Weights of a small GPT-style language model, trained from scratch on English Wikipedia.
Architecture: RMSNorm before and after each block, rotary positions, no biases in attention or MLP, tied embeddings, capped logits.
Training: a variant of Muon for these matrices, 521M tokens, 7944 steps.
MLP neurons of a small language model. Each row is named by its layer, matrix (gate and up: input weights) and neuron, and shows model dimensions 0-191. Each number is 128 + 32 x the weight over its row's rms, rounded and kept within 0 to 255. Numbers have three digits each. A neuron's up and down rows have the sign that makes its largest values positive.
After each neuron's rows, "fires on" lists the tokens most often at its 100 highest values on Wikipedia text that the model never trained on.

L10.gate155:161092167162150086139128135110143150153165143109087129118163113071086131103123133102172145232105164124087125102162148166157125106217085148107142129153131149130178151100167087132113096132126174081136175139210147125156130122193112104153117186081144077122140109097213132109097171147117173097102141136095097130112095116175065201164112148057077136092142122156132162135140177062074138116067150084152124082118066092198129122097119143114133153097149127136136152173124122170160103128135147086130151185108161130130091153124148132127131112163115119120146161170092114196142150135138133128
L10.up155:137129186169116101160147136152118150161139145110110171131089101182063140111136114131085101133131140112141116118132165147173144141206119160120123158148127196191194119129153145147096113142076074055110115090091137122106110194176109103151090155151114110090090108089197116185065119189154096136107095184105146121180108082119097114169188129105095142111139112103138079156078170202100163109114140151118144111125134192121082172148134146113135164154126147122119123119097094236183108173107151147158163154111206165153144136150128143079139129128116164139108076083119122119140137117105125098
fires on: "au", "\\", " (", " south", " [", "in"

L5.gate196:109138215075131136124095160138109131119158140115107105120136149147052132179092116092136114127096086077164123082113147173076148122115216159124094093110134181131122113076145186105075134111127088159167160108148134111130212127108132126136143099116043109191109179173107163146171126103140176117140178094194149099140134127146077148187103127211077100134116151131130131123091158185137187127073177152134132108159112126167125129137130141117178102149105097149115117149080150182082074120123080113130115121166113098108135091101135122115139218130118075168096120158111147112160110122100121100
L5.up196:097121121177127159180157164139107098137144181115157110134110147138149153135131104150197174136095129083171129078168162200126170137159104157098123131128108115142167147126138121184120197104161135078129122087128137092212080189155132125151188092141135098150136068241099165147154151093096149155135144101082130143092151133148142137196159085156145172134129124183143130139139149139131160151088166081168108184164135104108122147107136181172126182084089120111103094110100088197122114140092151142105207116169109154134171125153123100154115069149155155162145089157110110092148136090111149172
fires on: " |"

L6.gate368:115132139151108184136148185113101147101150076189136112141109124111221171093111108122162143120128085046111128124190134114119156147138133130172170090117137135142099048108140107118134163085151123063137160079162109086166152190141174139092169103163055131143141168169131159152152199124137110130090085099175115093124089146113073141156136051147120128114133138136175147111155133208172149120100124132149074137053103121133143094168113137152102124138161119176145092108137133162127110101081107138157142101101066119099192126132120122176105140093164160123155132136080136109134159098122050188
L6.up368:028178114181194179179186096142103142131162085146148096165106126097155173076156131078148174123163100093138102179180146099140148157105161115136148090102167150193119134103099167113164134106109157063130163119165073083150116146128153158127197082216105128069126108104154144136123199116083106144125093127122080123112113145164068110148116068144140128125108132136138109090152124143177099113122123172123035150100132161092113193181109105146102184097135112133120117087137136157157126111095084147144140095129110077111158091138110131164116100146140162095104144160125106076121109108122126161
fires on: "|", "ü", "u", " |"

L8.gate306:111103095196128136180081138118141130151120125176056140151110155093123190138112085129207072151127132099077142163126112218083086105144137107126076085113126142190133164079104168106156073100094148105111097095132161119134092082156208068167167117080119129159186146109126127141098136140139124146116070092115152101120149048134118150129113095128097125141125131145112143116156093185120115121154088146168118164164085188069102138108128136147169066068090168178144136144149122190135126134155128116106141102139082053129109102115085128145091125189125162109171125131160180130089128138137125118
L8.up306:193113128166156145120149122150148151119130139141183112121126119126101089177145140138152123162027065146120143130085150088129140112136100126078069132113113091139140122108131125135156153081149134088099175109123092130124096033158114153193142117138101106127143085147091109142115112087076110148152138143121153130164134134114074129129122170076092172170101132107158175186116139137175118159156188122137124109104088148101124192146144127100225089122154128118139132153130094146086098062199145184135142138115064110181127164178083106095147108224146082143143202150091091091118124110103113096
fires on: "0", "00", " %", " station", "–"

L7.gate250:177152095123104104184158147179126152117159141088184133142125113142056071140150107161156167142131115050205171148101108160223168148102168086124121084094080128173098146121038099125100116130131081090115129140141175123121136142122165162110162069133165155129150102143091156119147122089198138085152150118147184141108143159152137123105095134138136128160170131140170158121149105145086175162100140143132132152102126143137158168155129096149103140200129116138151114129055140130142100136186148179180161158165135124145098115128103134153123112121115093157149073179133113123089113058157051054
L7.up250:093073141168129136167114165107125109165122110092103138143156126160171065138166140139082127157098074101145104093113173164181137105136172136088093176155074152114125093062129185145166130158117108126108193122131115107169150119134138172137189108129136172138156070127116107110145179135199165118071145152111132110124144170144103151096119072175143120162121152155172143141184113123185172153171138105090100124149153141176194077203078134137127094107116136133118106088068133160097185076125114163115134146163103176156155130080125118113108083172151145064145087097108127161107117100218106137
fires on: "9", "6", "th", "m", " |", "10"

L14.gate110:161080125189101085116157138102117164153153135124140100167169142160114109056119082106073120170112142119112099140148117140101141083204120086192129077139123103131204108156090095171175099076156146135164199122176065134135109124210169082165085169092137108086130137081144090105146117117116128070167151111145213141127095117103090135169119145091133156072154148112140158124156128081139181155130188086181106079109116146115075098147119128131120124133118070087109160085125172113164165082133154100165145114092182162120142154133151186166146145092106141114143171126116148159143121098140129149
L14.up110:163144100124141148094045152171102081132168102120109138138147185138093135122129115093137157138076077085095076143082068118144139124075086073116111134153121124101133137104125054133140160168102100138116062106108141172091141094144164201136099081145104147091080096166176152139157082146193096190098150186140139136151136148126124110176152118101130169128123141099158191150123112089186171182143156166133137157127110090111146158109095174104154120125145185175145160145108138113160124091170119144154219143101164131122096101175159107059133107106168133113054106086142142146127158093085109105
fires on: ".", " (", " ", "-", " ["

L21.gate155:164101149116107123102115143144129121110137148173139166142140131039096135170144164154108138158115098119084195136096124157134160120177164183203174154139160113141140165101100127162124180185177165089151125142119135090144098126092115099176174120095106064173194121099097070161095163140083139149081173061204146101153129121130158153162065082128158098148109117137144123173114141141109160119085124156089129144143109187137174094132171144122130150161124112147094144138146159144033105090098157068147152063151122110146152167118083109146076137085157123171095188137103137146099115113091114086
L21.up155:100133091111083172096117104126094071155168149145131117140157077151116095168154171114133143085072125133132129104198156158141121141145151180166100119113111168121129154141122116081128151158147130078167096058144137155154094191143122100137114116154152117148123076206167106124151135084129139130134110122084127167106193087134131135135092099131132115128179108183128046095166152119128154122112147175163160131113036081192059142094109148136140120153180186079101178066088138156122096123062107153123135139154117160086125156145147103204098116173100119128162148196120165138132065087142129159
fires on: " |", "0", " of", " at"

L19.gate298:137149163214163138200146147070122209131146115083139117143105171136179162153181150135125165136168170140161123082197177154144155129134161075123065101111069175128151194096119151102135107100123072056123082102089146135117113134097157154093150140114111132168131116155161153136095099125143157138178090207094125077077086141100124083143136114158155131176122132134110138147148075140106160097095092140173136145136183197124141130113107138146098098161115057168174157120126113091110166127132082082158131136114149141099138125108187151065144137141131090103144171120106159102147079123156177147
L19.up298:142126182065114091103149115099141091136118060081166049092153136075098134086133098160085109116161083141107054142105168106075147156113082085176074143160084109128124117128132105129105096116154169134116073167129155143088090126088102095081129102114143113136087158165068107119114085156124063111090192144109150108142128101134139142151115166136141188171064081158102074144131074158186121143157161122133151109103146133166155164104139161124129137184048122147150085172128120149090094162120145123151064167092118157126182154120103112148168112093103091156149160181187140084128112124132143101
fires on: " ", "19", "if", "ab", "20"

L3.gate125:110145173193158164143139116089104057129181159174092114091116114126092087122128157138131178109124173086161136112123183148086168138166115139111107104157070087110179159068146189115165166084091139073140163118124091130116089118130119122112104105171129136133179103173078096123110171078122164120138099130143053141084108131116090126170130136123151174107121145172185111122152126105149170157137103124151153106177148088195139127211138141098123147085164141115146126157134108072129059100046110110136137069213190128185112088164112117168114157131106150131104148126111167139183133151142104117
L3.up125:118103132158097128142115117130067196154117189160140141114131152099158177110161123136125150132090101067111116146148081159139139145114108209139120142108106094128182081110138147191164158125121045201085105103112146093144102172150145170183117156134120112147107110141119143116111115130145118126144108076071114163188082140152115153138108091123133177108118127116138125172145131167149114107172065106145085109133083161140137151096104101113064170120086203079176156102112110147096075076124131168090175097145105120165102081106152106122034147176175169176158107159093081093132157106074142165
fires on: " |", " |\n"

L4.gate143:114137168082105139185132116161189108124193109069128101056140140122096161121169139171168148089129143089159091172166116142103161040113133137161141147171192108178093116196125126118108170153109109124147122141069079100102082120151138147128083135087098150132151097167086130152148096116130113114102143158167099144172151158060117052057115116153113125124110131159125162127144086141105105180142155126123104163184177095087108139104141151153106116110130123115051145141065119171109108120122103121105075174138147125092130147172182121136177133112147163177160132090161131164228124125109091164
L4.up143:146205170066063152104077143129128174112220099086127100105165105163138144172100106083086146098064143146092139126120095139166168102168165170187089148148146125149131086144164056120164085099168160090083162076103119123106145149162144118058122110171126127110140122121162151082156067094152086120135159114200104092194098094135108171189076204110097161116136107126132123108159122136120131137176090126115123135167159072178103113192092128083136141127114087142101111106098116103149162140111117185164108139127101091170102110089110136126124166139148159125145148145125187139161111122117129120
fires on: " title", "\n", " |\n", ";", " edition", "ew"

L6.gate188:177162148054146118144158172141095129084123155165087112119150110145123129148088103092116096116150138123166098098163111146131225170133131130146172165095159133150096113038166149112157136132191177099152116127089050145106149114141133119181134117135144169160158098201205101087136129159123153173139127069210136156086108157058104170122135146139146176144134109124101182117101155126161128170099101144107187163110077159100121172182114085102095135093103161150137071163173083125086109141089134142123146054114173106126094127128108113147154168145139153122102118089143128188113132125159099142
L6.up188:164100202108161079105152117162164108107177171160114178153185150099115157064119178144121142131139147161197161107147123133088131128158164097153110178139129128123093141105087144116112141104110135150061175089119136136131125128075138065125123150130104143099138119173178067122131097162129203136161116138155178102098177139177157078155129154073112144058125118175167180112138142170095057177128099197136136153159190138141110143148121072143083136134154167106134069092132175144167180172128139089137112130168104110111093119123140117172150126142191185126104180144143145073108148171166142123
fires on: "t", ":", " /", " also", " Cast"

L19.gate118:217126154116116142190129116114182083122156098115080127195077166099180161124127117140098155161179180158120129080080111179100106108155122123147085140188121100072057119095152093154181089114136079177114093142077102138138136209106137152139151149131099088166156134124203119146113127198163150146106180123093138116172125176162101123151149167109178102133100133106140124126143122142134104158123158112140131143129132166135087099091116122170108084088109144155074124120130113193147141083083111139128157155093130195166146137119199092106173076120118099077065083158130125112150121121163160156
L19.up118:149134191146151121143169115156064120128144094082131086120117142142120138145183104090128121152129165117148138082167138131116204126121108098139142202125166109100071107136181054093089132168123191079171128138114143148092165089156167069109198177196119129172152088154132077126092111140173102120110135116154129140156157145176159138143152087124157156125093203132114106106116118152146139180086138087125141172127184140132154140098114179153155179103071156133139117122113166145091167139105169094091136143100124171145134177133104164153107121094121123094158098127114161171139051150150060219
fires on: "19", "20", "un", "av"

L4.gate179:120133158166051128150123130102119092156152122107096159115111139177096114146090147124106142096117124173176154078137188192104114050102093147160128150114115105121088144159151126103166125097081139173148114144093133130096119152114138163171150131167120107088135120125134178136131114141174157141108165141064125075173140120175184135062127155128157133106139152128110142145072114128169098130175128110101063094152166110088103092093178058121075175117145169159093094169141125177153201100126087127099189136099126163164075077171129131109117091148070133194127132164123128116175192171047136106
L4.up179:158183153157121123196128142167124098146148136113073141100126111113144166121125131157106101101101158141142154115073144145135132160174066193227129105156142135067057111166130111156173102158141165137081169166135118153105112152110117156111135114177177075101154166158155118121124116123201100138107103160117112155228197152105107101121145151119114127087141161140124122129149138160098128109189118135098091111149116054131104154161181143157146163115113135115163146125180076162125109141095133149149117134110105037085151147158125147102098097134083081178157149143075135123193097049122181138
fires on: " –", "j", ";", "atic", "\n"

L18.gate26:102115126160156133136080109135146085161145112164185194105213107173161135116183133121151128127097098158087132146099082148117106147078190094162169140068133168122160165092090140115195087163088128128142162078144097103184189136122103105185117124129193077130120134114143126166137148147147103128139174149129143128150148097119144113092126137127184132138095140120157101146113066146225067098165177114167152162113153080152123137111132099149139137153160168100133154156137123101164093100135083115144175143122145147090179116068073185168138063147128151100167045156136147082136131102121172115
L18.up26:168153136105151098126108148185090132109148116058158146140129181071140059108119105151136077152097148081141130159129130095144159063131152152134071145158163148115163177111141104115091177124116131086127113147123144105149135132121190074105159088154155191136069104162108202111125116077158096130153133150179163149120169125123153057142108157043150079044154121154128152148103074122108177139147135135185163160146109064081140147049132159174132127118140150144146148175133141131134097081182115156081119087091095097189117097111114115114138139092108128148165131127167113095162142059123122096
fires on: " ", ".", "−"

L14.gate273:126101191130094129118076102168087136216154111142132153173076095096178139112123083113123118144135118130167091131131104145131098112159135184186135118111112117159151119111153145171071180101115135113123110147144111171156116122168189125111204149111086168123146139145073114094136123135103131101107038105108094083135111175113096144142142132131155124161139111056132121057132166148113136122157140107119097097104131141155112208124094184130129092089125196120135111090126147087106157182099054161108216070222092153117149100130133188179106127180141158113138151095140100156145132121132137086
L14.up273:147103153119108092101130187114108134168101155124168166108150193133137181126141155108147112070134140156115129104104179158098143130075029168126144092142104132097117125144107135090159131123084130125153147088116174100182099063072168128093094082135151195104174136094131120063069131165149128156157200181120138089131152123150107113148142178080118132189150092137133118109147184159205173171134138230103099165128127151112146128151144125126199120133102143085144156163131153162116081058077131105134116108139104153159104137102104126120150095108155123110154143149148135143054121097152188099
fires on: "–", "0"